config.yaml
rope_base: 10000.0
qk_norm: true
lr: 0.00161
seq_len: 1024
train_tokens: 321000000
MLP neurons of a small language model. Each row is named by its layer, matrix (down: output weights) and neuron, and shows model dimensions 64-255. Each number is 128 + 24 x the weight over its row's rms, rounded and kept within 0 to 255. Numbers have three digits each.
After each neuron's rows, "fires before" lists the tokens most often just after its 100 highest values on Wikipedia text that the model never trained on. A number after a token or word is its count.

L5.down564:103126133108128122131132119139121136137118113108138161107139118123000138133160132127112103128150114118150119113125130102128126102144112124130165130145141131122102130134181142119093140122140135134133117151132092145110162080124124132132137125132090121140137097158130121143101192156134116125120113139128082104104127140140115135146133132065070137144101135112126134155142134135140134113140114127154104100133137139123124158138112103106134148126151115139109135138131141136111127161123106128150122151139123122145135147107101146119147153087166120091152103118128135106124134135118136106
fires before: "-" 16, "The" 14, "In" 8, "===" 7, "O" 6, "A" 6

L5.down568:163165136139084101076111140130198147136112169141125115110097127151129142122146174126105139140166117132137130133143059130114156085153103138121133138094179142117150104083167153097106091146131112130112155160099111102146123136144140106125112132133132111156145134140149170131101104117090119127135143142136122167115132118132143151119147106151074105124129104088132133064138142073082092148112145090116117126081107122104131138110120140149139133154145097147118153112108114111120167136098143127119114104158115113086102153139109120141129077098126137159094155133108169147119157135133137116
fires before: "m" 28, "ul" 18, "an" 8, "res" 8, "h" 7

L8.down986:099095122124137172138148115076110087136114146100132136126128150107146136123174083129110101163148061109160141121147120147113137135127118121118161157158103133127094087169076120131139119149111112137149102189112123129134062096139149135131155126156097091118122076141134139127109138118121108144177151120149147142166080100118144146147130141113154095128158150097128122124107100117164149166094115103153123113147099127158129095143156157121150140150132104130108123146139130144105165106113082117132143137114133142122119064144096124129167118099156113123142143116116132070068167093139165121
fires before: "ed" 18, "el" 16, "d" 15, "r" 8, "er" 6, "if" 5

L9.down596:165124178142091132115143158105111140152118110135104119065155137131107129135087127087162159104142116113134163100100118086115182135085116113118174117076126119092153114173128098127084180154102161125135134121074129104125128125182122109131133113101095141134117131099134149158135118109166126124147078083100154160155140157122086151112136128101201152135091156116128107135134156095105093140069093131155110112114116135134156137123119103157095146148149110134153120140139118123105121157107085129139143170101128105109110132109148122145112122135150106151135147125129105142139120133107136131
fires before: "," 70, "or" 9, " |" 5, "." 4

L5.down209:142162149108141180088109095123104123138148074125130154166143151151030116098118123119164118134124132114155140153117108114122098129120154156143113099109124139141146133144105157111130088109143121130135114139126192085133119145097143148119112124099131106141106145151141138105115135124099138138150155157113125088098158100107120148120142105160112151158134156102105131140088139085132118122120110101114124101107116139119134090104121164147133130117134104107157144090090092127152143112125128119115125109119129119091116152093125087164082128142149132112117140166129160119176141128152173145
fires before: "n" 22, "r" 15, "b" 10, "ch" 8, "s" 7, "p" 5

L6.down937:117134070145152115113127127164137106110076166152103119100136113125165129105092147120136118137147097089158136136142125112114147113171109123136132146114101135134165134089148122133139104114145131184129132167139128145159138105116119109079174156085094156078109162113154113152098152124136090104140153114120110118113133100110107149132074178093123164137154152119118152154118172162144077130124110140108120100122122166162153082116173144189170169131136166104150121165123135116105112132155092159149112149181135125127099099160129145105145122125139141157142126133168124098141124119101142115
fires before: "l" 18, "ine" 12, "in" 12, "an" 11, "land" 6

L8.down408:123120087135103140151085094159115115143138118087108087148089121108156153125120124131143111114089148087114055120133137102111124133144139156156162119136076160147144181164077129123121131080141117140164128140119108133125135157112086136150131166097152145150155135130129108136128137124126139098124161118061117142149156143084129164115154155208096111107167104122145140154134116170106155133138098143097095112148101119135120125097118124121132120100141146145107130123120133117154155126136130134115106125148131151145157124115094143138174135134149157133157120086116086163130161141147132098
fires before: "°" 20, "6" 12, "7" 7, "4" 5, "ent" 4, "5" 4

L10.down411:110120156079160109105106080089124168139129134106104138159129141138089090178106117121068142133151124167101158182123099150137153158126114127132111124109102074145154125138117088089110109108155093155107166098082109158167119149122103085167131175115180146169125172123112119126126122156150155113093104119182128140148148141129170119109114158081146104163140094168121133114141127097152109115144097103126146178126149112157099137131112149103116138136152076128082135129127139145142166146093156082131134156133147125102144182136117127143121148135109088113145128135130108152127145116151100159
fires before: "s" 27, "p" 25, "it" 6

L9.down666:131113121118129056168139138100129093113162123140147124113104163156148155086114116106120126114163137127181112133153131154127143155113179104123139152142144142103153137189089141121128146104125111106098130171130147128147131137112168088135097141097108103120142129155145133143144158146129099093132104057131134121111109097121120133122114117134145187199142139153103087143084130101146112086130119144123136072137105100130126150116124134139097153128155126150138128148139120106111158109141114109163142137139060121151121105104167116120153120099152109138153109120107136165120084130124118125
fires before: "g" 13, "y" 8, "ess" 8, "ot" 8, "am" 7, "t" 6

L6.down565:142127140107131163103157113153122131127103188138131138114176130133071097127151132113101115164169101078121117144141090137160166152108124121136133108086131125157163081102108100120132115115160094094125107096117114106159174129118156129145104135147135135152130157160132128122157126130113133106095134143136095070136084165090092111115133148149112152111133126133128165155145126113126124078128105172123135146179134121105077129124129141118139155145131125097162155151093126127122099101132164138165097101117104122138115095126154125162125126130133131156133121118118146132121169133129091198
fires before: "ess" 30, "u" 19, "uc" 18, "ly" 14, "n" 5, "it" 4

L5.down77:118151123148106105141114107153146141136100119132118145142103134129077133081090118123118157151162101114131106121147099111157147108116153136110100145097138143091131139116085131092104118145154158136115116123145161146149121128172138095125108115099115144120148156129146142117159080127062112100146156074097107128137130115155145115152119161146090135153108123138116165139090136117150138114134164083081166124110134100112113154106067136142127089096141078147148150135132136125161126156116153131113126161110156105133153105119128147116124077141145099159141160145129131192173117120161139123
fires before: " " 35, "." 12, "y" 6, " G" 4

L8.down833:126167085079123144147109116130093145097112125152160151127081162115087121141121139114128100152099131118165205107102126133173165106136134124127104104154121087137142122130161113163122174106087110102146144116129114126118148118106145112075113126094099175083119099147170155126090099147156108109143120130120099137120116125145108129153121141092138136193166121128143161148165156087106145137137147106161107149099146140147152125158133127121147141063102130122143136135108100130150153143132097162136142125150122128138126172099142075160131110139120095160121132146127109117128154096146143133
fires before: "es" 23, "em" 9, "a" 9, "ions" 8, "us" 5, "n" 5

L9.down335:121110146180108130138123138100089088135137152148133164139137136155081125134122163112154124128109136119146151104135117135172139084150110133140117132151143147151149121109119106126134176113112115127102154146104165104132097128124141139111113179106093154120087129146134123117132125134108084103120136125142071173072159106098157129159143141145092142072149131069138165135148138140139126128132148163122146134080104160148116123119100130150076163112102122127150132113056131106136109097121119155117086152117151122092131118076155118107126163126114112105143081135128149089180129113110161107
fires before: "t" 17, "st" 9, "-" 8, "n" 6, "ord" 6, "j" 5

L10.down581:084113096124137110123125153132087136145123131138099102158147152151079183129120132117123127135147129121114139153163098178139105154193156104114153121132190168139118085138110126105121128119118116154105125145169128106146096112117157142124142116152129125120135099138159153132090160151138074130144099154122126093116094120130088122126124084095120135124088135147129137098120157104127168111167104157089111113141144115164160087179181119160188134094142126123138125120128163138121118123128110073163102133111109120123154124177145119117150108112150117114142103162091121115111144125114164104
fires before: "el" 25, "y" 10, "ic" 10, "er" 5, "if" 4

L5.down677:133137120147159128135138086142117129120095127151146133124133151098212136125140100130113148116103112137129076122149147102128147097114151128111146118125122149101143158105134124125136153146126109127136105108107180133124125117121118111100122125098127240121121132133128131124112125147163113116157112120119062139137112107127104117141131096112142129148152124118148157159110123117173138087121139111099152116131123122101131144155101148114151129131154156177087141157134156146128102115111085136134130158116145123134125135086108122122113108141134131127139154127115139146128139098143114111
fires before: " " 37, "7" 8, "0" 7, "3" 6, "9" 5, "5" 5

L5.down138:121122107162090113150142152148154161139095109125145128109122120142046155120122098136146097129081115127105153143135085133142121140172146171148124141162155122125148130152161168144139112123103128124143114115124144113111131148120123150124131137138117106103145108138120172116112080108140125145147101140134120141115161116139115106123125103141092099200124157154125138111138112118090137141137142106073118117106114130159180092139126150139088156130115146143136088150190129131116088109162136184123155100167145151090148162116119128075113109113118107073175090131097106129124095153105086110
fires before: "0" 20, "8" 14, "6" 12, "5" 8, "9" 7

L5.down110:159141151151146151101105149162134149080156161147143141086110103133117084113114124172107144125117115116098139130119158146116110099150107101138127100134098171105121116148143121159142119155110132144140148161144117137107107142113082156136089089138144061102096166126142119160108118152083122084121113142103128123142139143114126117158147091112105145153168172120120141136130151131092074144134137133109129112133139110113098156092135118120109134140163121101115116151112094117138142128158136119170129113149129108158103137138136092129138129100107133123129126155132157138086118135110109114
fires before: "\n" 28, " |" 28, "e" 8, "'s" 5, "g" 4

L6.down668:077119113113139117106127121132103133173134116105176088144166132072179155184135086145135132112051168136130153095108155133099100140146102096124110134153111122167120124126121133095143142114130120123148145139157115135137149111108136148108119162099095167151133099177165113125145134146096153149129152136113095122081157163151100095134130058126121137093142166085133122169126108166141186123145122115101154133134113140147140124128139134144141128148137245146073131138158135101095132097145148083148139089147130140175132109155112130112116105143140141106137114137131113096122145100179121114
fires before: " " 39, "5" 6, "4" 5, "3" 5

L6.down566:149099131114112136095091159151146095122110113153120098115106149107094103132153096132115179090176175137089090134146143133136138123149144109108103134137105121121123135148113120093088098146139146144081120152130124102089154105143100099151121178155156058153151101135148119120145164141112137122132124143122077069135139136137149132143125143141108129117198124136121110092173137093144085124113149111149132133114092146118097127112141085126156121138105168143113168133148101146117084099113150143142101103102114170138146126104136151112109116120129130136121167138150172178131152153141097113
fires before: "ent" 27, "ro" 20, "es" 11, "al" 4

L6.down189:136137147112147156059148139166123166123087137120132110110142150124173131106154092094135146130128170115160152124086090097161173126149132158116147162155124132088097090138115120101171130133115092120113164119106121123115152125182066179154107129150101118153134106155102121165116103124116111151107123132113132188111146155116114117122119110093150101111109117096110112158124119129129097116144134112156127126121157122143124130119142134114142113116166151099108130117120144182126064131102133104124156158095146081109141120148136147181113142117149099137170118121142114147154148125127071154
fires before: "\n" 28, "\n\n" 25, "c" 10, "op" 7

L6.down258:142163110089111126150117122136117150111137140141164105118110148111069143104097145117082140103179135126137193158107102148140105119102108080146137129135133159115140131158085142129182174086149117135129119131132187132116131170137134133113155113079119109125144114154132086132149134115141144079127115124074120115171165121124126148118180093105105148170149148155129163126118111087140090121111121133121157129121176142134111112160140137139115142101122096116114134102116149094103136159151114108136139075104151182114124145107149128098055127135148116115085106117123139085142107131125114130
fires before: "ge" 15, "y" 11, "l" 10, "g" 8, "t" 8

L9.down67:171089134120120125163134129173158153120145152136142120115141167155125113118119142128131115136145145133123110104179094119162117128171126171125145126150136119108138138144155165089092151111127115141090111122134102142083142140170135092166124092128119125113130115149122133135140160123155111161132108188140135139130129149099119081107144120149085127156135145122163134140113135064093090104141118130119097158133157138134133072120129122146138132072166113111164192154127166163122081094118130096097103138101132099119122096173153106086110117123159127108070162096121081098115136153098148131
fires before: "e" 27, "he" 8, "it" 8, "or" 7, "s" 5, "an" 5

L9.down364:109148102135090188138147146100126147155120149130124154161143124160084121132087122091126115098143118125115123136191170125143197120142096131156145106129127096128130145116122120140141112137095123099123167141136160104141098133134132140186089125137118117096141142152151103101147149111152126181113157092122127120117151118149145084118118124145098161107146121107142114137155149149135140118123170192073125161145117134080152133137118137111115126137135043156185144114166105110108138130114137150142129120111164096115154124116106120127105104146101106118097178136106109151163125153094126156
fires before: "m" 44, "e" 5, "if" 5, "om" 5, "at" 5, "og" 4

L9.down524:130142106132111138125112153120112105130125137149135095128163131112030163118110157087094139113138097114128104118108130154098074133173118186164143112135130172130114082143105132152145156077147156117150122111128151143108098108162164161102156130099094113141160131107163136130100155107161129155109094091100134165124126123119116120102149157093166090116116120088141120078182124100104096132107126116148112134118127119134147121167133097158138141111104136112155086148114121119119116168160134174093132122145123115143141130106122112122131137138134097140163102136121123118159109148102112088
fires before: "," 63, "8" 9, "7" 5, " |" 5, "9" 4

L7.down474:054137103135126136113176126101102089087124126079121108109132111168107139099117138118168111132136108151151123160097093147082140105127142128091144207126126124120155163140082157114140119085134133111162113125125140148162123126136143131125093143149108140139147139109141120128126122106132151148172161111173143123160109137120137157074108096148121123110126091130152121132075117068149113107169130120126100128119088154086089170126143114124116107098133117111125127127074120168113148101139121112125158138170113118106117111153078118118138130144117140161101104142107155126142151119125147147
fires before: "ed" 20, "es" 13, "ary" 9, "al" 6, "ment" 5, "ion" 5

L8.down203:090150112117141120143105140134139117154135100127104153154140150151081134139131163132098110159134121124110152168177063145118118135155152123155130107120178164107165130128103143110110122143168101174125149139150128143148101072127126058115138130128146138104150073103130147132061136144139116127140122141135149084107104092123126135141146109059131173081125164102194122170098158094106116139113110138102134114124121150138130131151128118129161112072153171113129126157119160103119133120127151151153098149124120134140082092176117111111131137122119138155155126152150143102129141137087130133
fires before: "\n" 23, " of" 19, "," 14, " and" 11

L10.down494:139072116106163136097105175136148155107118056113136132095113099161097136122145113119129174175170139094137086158151114141080083107167144122134116091155113127105142120146099090107160160154131160149085103137116147121125144134157098122102109132123100139128161140102157123118137091098124144167124138093142111097121130147139138131130131082162068122135112166122128168143102141118198143113154143102097106136152150140143112165126116107149141180097122087137093144139110113130123118100120136073150152106130091126139133142108108146150137097103117137115153131137138166114149130143159107109
fires before: "ed" 19, "e" 13, "al" 12, "ing" 10, "es" 5, "\"" 4

L8.down205:148136133096096112139098145136137146147130171110123128117123143101114137145090120134106137106149129184140123152140084135160147108119153117134124099120130115138131182137139116093136121098171122097109173135153129098128079127126121139151138169135142122166119151108116151083178114151112139113117107153158117109182113177164162112094109142143127076122156152142128137141125082092108089132146102141106137139145135145138151122129112132158110098117132116127110097127133095111128088127106171172125074076163173140154124118121126155097147152112155142110130182116091079159101136098205092100
fires before: "i" 18, "er" 10, "ter" 10, "are" 9, "r" 6, "s" 4

L8.down63:147135137068156132087145163126072107122150159161134150113131198120108080115133107160172123104167130137128133127138140168092154142081132106147131130151146099093126146125170151124085127138102097145135152142160091132146154146141140108157108101057136116139128175123157119120109171122138084107077121114151117117151151113088122144115128117125114112130120144110121130128114107131149090083136120130133142086150126136138136128153105139111096102115132135134086132176111144143117104120131128152132119146135114103112140120112127129104160137091158117130108100143122091169128108145149112159
fires before: "ember" 18, "g" 12, "ge" 12, "t" 12, "al" 6, " " 6

L7.down411:122143121140115111117160157142129138143143139115106141130110106147112124135122132143112133136130136148122136142131132109154144108127118083122128115133118140113117150115143167139143138104142104122129122133122094131113120144139120137135139109133091255142134130120124113131125169116111127132134133135110137113112143129102140128131133178089123156121123125129122123120127126117130167135140104136163102100133132123134127107119137139121150113154124122116147144122123149145138150137129138130146140145107118117121134112108131144124112126062144115126141136128107142128137107132098124127
fires before: "==" 24, "The" 14, "In" 11, "===" 7, "A" 7, "J" 5

L6.down867:125134126134121151100133069131145143156120158100108081111141159130093094143134143116105145149146110103133083141165111116123100147141160138092140161105125123124165117128124140132139066165109153111108134091111122155147142163118123118141100120132140117188125109200146177132178147141121136148102103164134104097105134134101101131144109113134124127157118148166129151129078150127127125094116079108141135116117132149135119144110121141149116158117139048141126146129122126145121158136075136133123182134100104083119163133124150127131152149174105124140101096111141155113170156136149120162
fires before: "ess" 30, "it" 5, "in" 5, "ut" 5, "id" 4, "ide" 4

L9.down189:114182179108117100147124139102095057126129138167101125129133119160020122082135176112146141156066116096152143134118122090141132129108151107146183164068146120153124103116109121146125130130126121169150119133148177098139103112194156134094130158116097111113174114113119100142127122157156118127106141136168101154125155117149096122148129113161119135090128107117136146109167175159081136107110113136093115131105077147099113083111125135135148132105109117090114147133138133077154136112101142132136135157124147143100108118134127090129135145115133127120127160145095137136136133119160148134
fires before: "if" 23, "st" 9, "n" 7, "at" 6, "c" 6

L10.down566:075105120136119125139148116078150140124112096121131129126115151134118122138110115168111148133095128122100147152116138117154179147126156133175152116120106134103142136113118066162112129130175140128119130094147148129149121092061114112138150166129134183117157134133111123126102098100134128145115148114223099105119128113133158111101147196117171107164106135153133199140144144164142134111099130116127145179099061095169136133103145127136100168106142109147119111130132147103135134101129167155140121086113125103109120152102133107121152134126135129171154087141126139137117141135136122125
fires before: " |" 24, "." 13, "ate" 7, "es" 5, "are" 4

L7.down373:143144123132082152127077164132165127134112131132100104136143126136116148157176160063113135178119127132179079099122102159128158122106168123139145120092103167113112145137147139095102149137124126092068139126127138119146143165141130095152150129161144114159083123140108126109140124112125129126120141073138137097126134090120164109113109147135145095102122107109167125134115132119154147106116088134138117103134120158157154087183128152149112147069126133135150116111141116128082125116133131140155143073146133123185129133096117167153110178103148144130100096156120117114122116164155101136
fires before: "ic" 12, "s" 10, " with" 9, "ice" 8, "u" 7, "l" 7

L10.down856:161109144121134128118150148119108099146113130110123150154132125145190120171145145171145064117120129111128110140130116119125073161098127161150147105148132148096143135089116128088135127128129138123111076141149113100081145160130080130130116133086135161146127137134147124110168107156088133140155087117098151124116178113142138125110105172174130113144093152148141114164179150111145114076126127139122128105140104109116111117142166132125110133142143084122128123161140129142119133132119135078132198125092105139134121147092132123146145123082138123099133145133114142112128130143124121131
fires before: "ember" 21, "il" 15, " " 14, "ru" 8, "ust" 6, "e" 6

L8.down98:125089110108157113102135144111127136097149150135091128149139099126110086085158132099086140174128128124110124112091110123134129110106102126115151162088112156128124122110110092124126149105125117100124107147163126145120136124154118081117120114130101166139145100135146132085122134116090121169122143164134139126164084138125117136128096118135073101107151116110156083133086169118044057137152136162124134103132150167106106145103151130182120119124140116164182139145115140111099149132129147136159094154140146136074164095106152128118154138128127136136164130145089111160136115127113100103
fires before: "ul" 25, "n" 11, "ation" 9, "er" 5, "e" 4, "s" 4

L9.down49:090127166145134087143084116164114111161139110119123160183100123139164083138113145076129166122123110122115146118138117125144118135080142154164109138137114141125132139121128099079167132124119153149124105108181131141147119126141115126143119145108113208144099110091084120115094139148142132143124112089110158141142116120169122113117107132146091108088130114110114118086115129145106103129131137129132144124152107145113147130081153139106165090142133135173147147106183180128097122125109126129112133153166124108087143121133154091121103108147097139134119097132072129102168130127141179147
fires before: " " 22, "," 13, " the" 10, " J" 9, " A" 9, " N" 5

L10.down518:137077095129156106082146109125099099127135110155153133101120127107149120111135126136134106150138096119144085146083121145135079121142122123116099119139177161114135099116137112135121139161116119157140166138166140094119111145119074147140073138146159089113177140105120110102118118119113127136151142125150139121152119129146112104170153181128141141136139121154152074132095165065108159143119143112123089124097115131132165134160153104110126116129138175166121131136120116147141132145117129185132135108162104123103082129115111123123148150108079138113128135132148155123142089125122128167
fires before: "ld" 21, "tern" 16, "." 8, "6" 5, "h" 5, "1" 5

L9.down175:092133108073147108122147113132119152119133167152144129130079121142109086107176134098140127098070138114092112093112126105128134100100148150149145172109095106149171141090123111163139125171099084120110148130131135113152127117161125106091105144126137138104130109126110150106133103157129101142087110129164116096150115132135146099151081126140140090146167143125129103127166135133122149179089156143124125131161133128135119142172136150137126113086172096119161101157160085076160133119158094087115172129148162128142129137119100121112116094103143154125120164133139138132096126176144104188
fires before: "a" 21, "og" 14, "es" 7, "and" 7, "le" 6

L10.down345:151122164129146143149140106140107157133122140146126131140093081150058139117166136077076110164082149130126145116116155119112108121118137124138140162099138151127116100125125154121124176078138119116168132136129125108090157119098124117129122145120084152103143121159105133153126113096118155119124173097156144145106116149150122163112142096081110083127129125086098087104124119120100105064125128080164137155116045123132104108123107129169121137095102129145144146106154153150123131100137141138143130168117094145146144121163129105122140149144151095111105165118147156129132098094125123120
fires before: "er" 26, "ers" 12, "s" 10, " |" 6, "ing" 5, "ed" 4

L5.down886:163106117142160136132136128106102131118110091156121097142144132124130160143130145140130139088113116110142115161136145099117073133073139114107144113116147152100146151128122145063096143124138134153128138122134118148129154119159133063113124116121128119139124142160151114119198133150132111136121106089127098104135168123133117151136134091118122147134133081147103131120149135117175147114103144085170128088154140120125124123092085140121126136141155148070111074085145149122144116124111164123154124104099090156121132100099152136095167148093113131110116151123143133106156143125132094167
fires before: " " 49, "ru" 15, "ober" 8, "u" 5, "t" 4, " |" 4

L8.down1002:160137118134161127179120139138128147124134123166099170128121103089117126119147099167146162131144129124099156133172119143100141100074150134155098122109114099123142132119165166111133129163136097100099135149108083159117131124176092050065138137107104136120137162105135119108097165176124114133173121131123097127093111108119104108139143114106125156146137156095125106138118154123134130119099136132171102141145143110149112124091143102171114118090182148138098163117138117111103124158160118130143106145122151130131090104145106140153116141049090136130179103157136146117135144135125128119
fires before: " of" 25, "\n" 11, "t" 10, "," 5, "s" 5, " and" 5

L6.down432:128147127143142128090150137098103078119175128126138144112144157131101111114133168130091134148120154139122144180125113149103125120131132146118122123088107116112145110116128165141113095104121138135160109110134146087144109148105187152140080117119132066098142116153102129123145131160111134155102164137110114089142115129111115189081133131159122088100125133157119117155101127124104146102102105131144111131144115162164145121104148123140125144124106078106122147107109104121144113113094178098132124071134122110164100115133124073180168133127141149149129171118129146177153153077102114187
fires before: "ess" 22, "n" 16, "ul" 11, "uc" 7, "r" 6

L10.down106:141099120182165132130179121127162120096101095201114144156146161137159122113080124108131105132112139151099149160098139126121127105124136147094096132113120105117118122142116121119146138116152135132114165136138114109153105141124084142124134096112150131154138118092145150120130123112149130112180071151125140101179111161143140107186112171122133133097122119198144121084104129100115157163128051128141124131138105167110166163123179110111140139115155131170103114123128109101175087118122109124158133106111137119116133120140122143118132144095121097117123118100135092107137088089132092161
fires before: "." 23, " |" 15, ":" 9, "4" 6, "6" 5, "}" 4

L6.down775:150110146130147184109150157119130135155097129104107131124108092148097112114129132095119105138096113110129142157133112101132146149166110164155132116181090134148090137143135164121117106108119139105169170122133143127131117110121134179166115113128121121115126117130108098100166067125133109120145092102116133162136118166126103151157134128124128132141138134188112136094150182100141137139149112136124083186105128134142123126149104165118097127106071080143163129108168146156120069151129153142073137126097113152166133114113141105106151173157111110093124073111142122099152159131105152114
fires before: "," 26, "e" 11, "." 11, " and" 6, "gh" 4

L6.down175:116116137164058110170105136128093119153055119123125144145151153109157109123160073146115162097158127132107125150154081156108102112111107147134113148143090107114130123124100130085126143140140136137106118131175107117108134106158134126118156162094189086145144128133092104092146107099108118133169090122103139151125117150119138118163127151104152139173123122117156110102085120132121113134113123150172109151141140109132112150118139124139134132091169150083162133153105133127129133164102107161146125075102127117098152120117151115134176090107160099140138139116163114109116167130115134137
fires before: " " 37, "," 30, "." 7, "0" 4

L7.down904:127140097122143154114111145134070131140123180131132142118124128108083136129125106073117105139169149081128172140102109180159131095111126154152165118136121075127151116114106162130090145089121125122160133120138168146108157129140130142111121145106118072185152115156153079115104157152155094159106101119086153138156129157119122149159128142116142145137116127131105128098173131091093117130080103094151154125081131146134139135134142112111137107089115136171154112144119174127095143154111131175119149132142164092104116122132108121128145120108095097094172097126123106095107132125188130106
fires before: "," 41, "8" 7, "7" 5, " A" 4, "2" 4

L6.down702:118156141130132119134123204123138130084144105126148111089135130124136099128164123132090148123153128130132144101167121093122132127152119133124158134130129160128112136119164148143128098101123145119154175123110145092121148155119134175141119089109147089128126141128110117096156194174090115123089088166095109144137174145092153138146156083122079135121130120131175127108134160096111126177095147103109169119115149111096127116160090136144136170107144128136111140096125126127131098111134141125122142153157090139140124126141148085110059105107114111108145100085135148172164131113139122128
fires before: " |" 17, ";" 12, " also" 11, "m" 9, "g" 6, "an" 5

L9.down161:114063096136121160131112119149134124090095119112096162121113091186113136132184139184121128122122102181114075125085119109107142138101112120141143187151160138134124153127104128124090123180173150129123110106144138143128084125136132151136107178122150102148089166130136133135136075142083124146133134107119129135164157132093103142175131105138121129143165156153138147137129111147127086130126144137107107130127083139133113150142114147159133143102154159101159106133097125123121133139136140142136111143154080117115118103120116126137149074158117111126116116152110130131109148146152096109
fires before: "ure" 12, "ur" 11, "er" 9, "od" 8, "es" 6, "ion" 6

L7.down409:114117122072142150152149162147133147144134113121114121123121127109124121191170135155115086145148144135125142111149162144097121137107118149114107095097120106148129129163102160165102152102097122101187098142148117073133091165103172120120095163114135140113152127124126082100105159134164099153140090104109154115126129142116141107159142132143058129122087124142161089148157115095142132096120144152121168126149098139108189125152123101103107103133100082152104131085158118166120158101116141148172131117110139135101089164119135064099134135158091095138119127146135113134154142090086129149
fires before: "m" 23, "ab" 10, "t" 9, "ch" 8

L8.down567:091152128133133141123125149181105120108124113087159157117125174119142113135138127120161173132132082116121134127136091128112118112122104128151105165158146165157103121137171161156131110126145138152102097142158097140139168125131128136155112142084132126134140108151145102083143125160112127107155116085091136155157124129087122154113094140138142120101115124100115128089132125135112120134153181139115136102143133120077101152124116103111133127119155089129140128092111157145110106140127099132152111109130148156103148057105188095126118141086134140119147125115060165095155156151156153137
fires before: " " 25, "," 20, " J" 9, " A" 8, " N" 5, " F" 4

L10.down538:158140121134135084069146119070139139151121115107134137107147152156051109134110152171117106115165130157162104183157143090152139134116121134169130127109148128147172131151111129126098107095110118099150154133129116089078136149108112114165097156132147079105112146130125131133147073123152137114114104115128140161114108130122115117163145124158129079158122118085161136150126134121136122170120107115106134143106116149121103146149100173119136143123111100111144091114140075092109158155138132109125064144104147099123131181158175140122094143136133121142121145161153086102105130143093133165
fires before: "s" 18, "|" 15, "op" 8, "ak" 7, "|---" 5, "|---|---" 4

L5.down470:165138114091118143139145153111166112140148139116146082073148165150116154160118156128103148138106111145155082149118140109176123151134161112148120134112111123100118086160088124123150138115114176135145151112097156104160122132093125080158168130108121109076136143147121118120120137097136111166128126147140139096097150129177124106125161088125143157118142132122164127144158119133097090127119123122076137163111161103141144143120125169129134168100094143100173121119121130139134149134107160130150116113157125120087109159084153124166118123162141138113152104133170117107136103104179149165
fires before: " |" 23, "." 17, "," 8, " m" 8, " p" 4

L8.down176:148190121068137119130124138134120167137155153111134129112153171134025121129109099139112157119144118106095110121078130105121175099106123126100141107101114155104114153153112128144082159115106132151053114134142146112140102113129128064134112121155147116122120132160138114166130127109129135153165113128086113102147141101169163118107145100146142109118123148123105142117128113092125136120098121126098152138111163096107130124151121112108125111138143136130153131140112117144125133136125122178128084121117121145149137177121112105128162147163114126155148104139142130149123121136104162149
fires before: " |" 49, " |\n" 10, "," 9

L8.down695:129105112057157123128136099160095167134139117133097119157141126147073164118133135120115093152084141122133149102135127103148087103117138144140144129138141125105182145132167130134089109104109123141110082088145126157172155133115134067114121151131130126089094115112134104144102135132169128153120170110154173133154086084097098157142121132140134119079147146101159167157112148135110128105206123132133137095136170121101144140111152123117098105131177134134171095103089132111105213124126095128147116148144145127145123130108114154148106127147132117190148119114108141106159154168123136151
fires before: "t" 13, "l" 10, "les" 9, "s" 8, "ter" 7, "n" 7

L9.down136:127134108137122174129147138131127105059121117113122112101106138153143112123159132110124103111131121118107152131129131114145151118123103180139097113153133122084150102134136158092124144166164127161133107141120094143115144137133105116139116134123126125149146124132151129106103125131134114086143123115104103183174151179086106132110149134117076122120123136115150105115116154131091117124126117144093116162091204167077144092156136124073112166141119100128148120131140093119104100141102117110109128091125120139177144192101140128126120133092109135113142156117163137111139121171127076131
fires before: "orn" 24, "le" 21, "u" 5

L7.down857:106124126144148162150098115134145124073135132152135156129162135092073116124085126173123154127129161126124139103119157104120101099137138110122131074159110135121134138084116153128142117133116057122154092123147164106106109119113168122125093180118123137159096181111117126099154108118141129130125118142114145131091078139135123135126127117133091101107140136145151127125123118122095137127144160136152141178153126093146118172138109141153137092141122123135125106084140120115144133114117102141125112098187150132105096137163144092100141094170103088152131139134116147137139125128117098112
fires before: "m" 51, "t" 9, "ch" 8, "g" 5, "ound" 4

L9.down443:143113099124101128141154145129121127096129152072149118116102127136073141083125141091106117096157119092138134133157156174100118131113120160135148137116127144120134151099137177137119148134130116216122152139111116069129117153152109120161071119138158077158161084137083145143102148129106113118099172148093112124106122137119145152123082128119080100147148106142112131135138114093111099118124147099109105152145127151122121115136116152114145143128116114108152136135135149143137145109100121134127152119117090102134142098100158143130180152116119065147139119134175129081136135114128135144
fires before: "\n" 38, "u" 22, "er" 5, " (" 4, "g" 4

L6.down902:082102139100137116129132113132093139142131110082175083114135128102176137173117105118130145127067152132116120090114142118110115162136084104128121152137103139173121125113127125119133134127136124125144130122169133161151137110122126135115130171105085161145135113173174136132150105147091162144142163119124095119100142176153121103136120035120123122089132131096144095158129120179143154137146131147085158137137116146146154143104136123122108139157148201162065122103134128104102128100156161106154153080151124136197150129125111155157103115152120128135124109120106101104111132107166130090
fires before: " " 49, "4" 6, "5" 6, "6" 4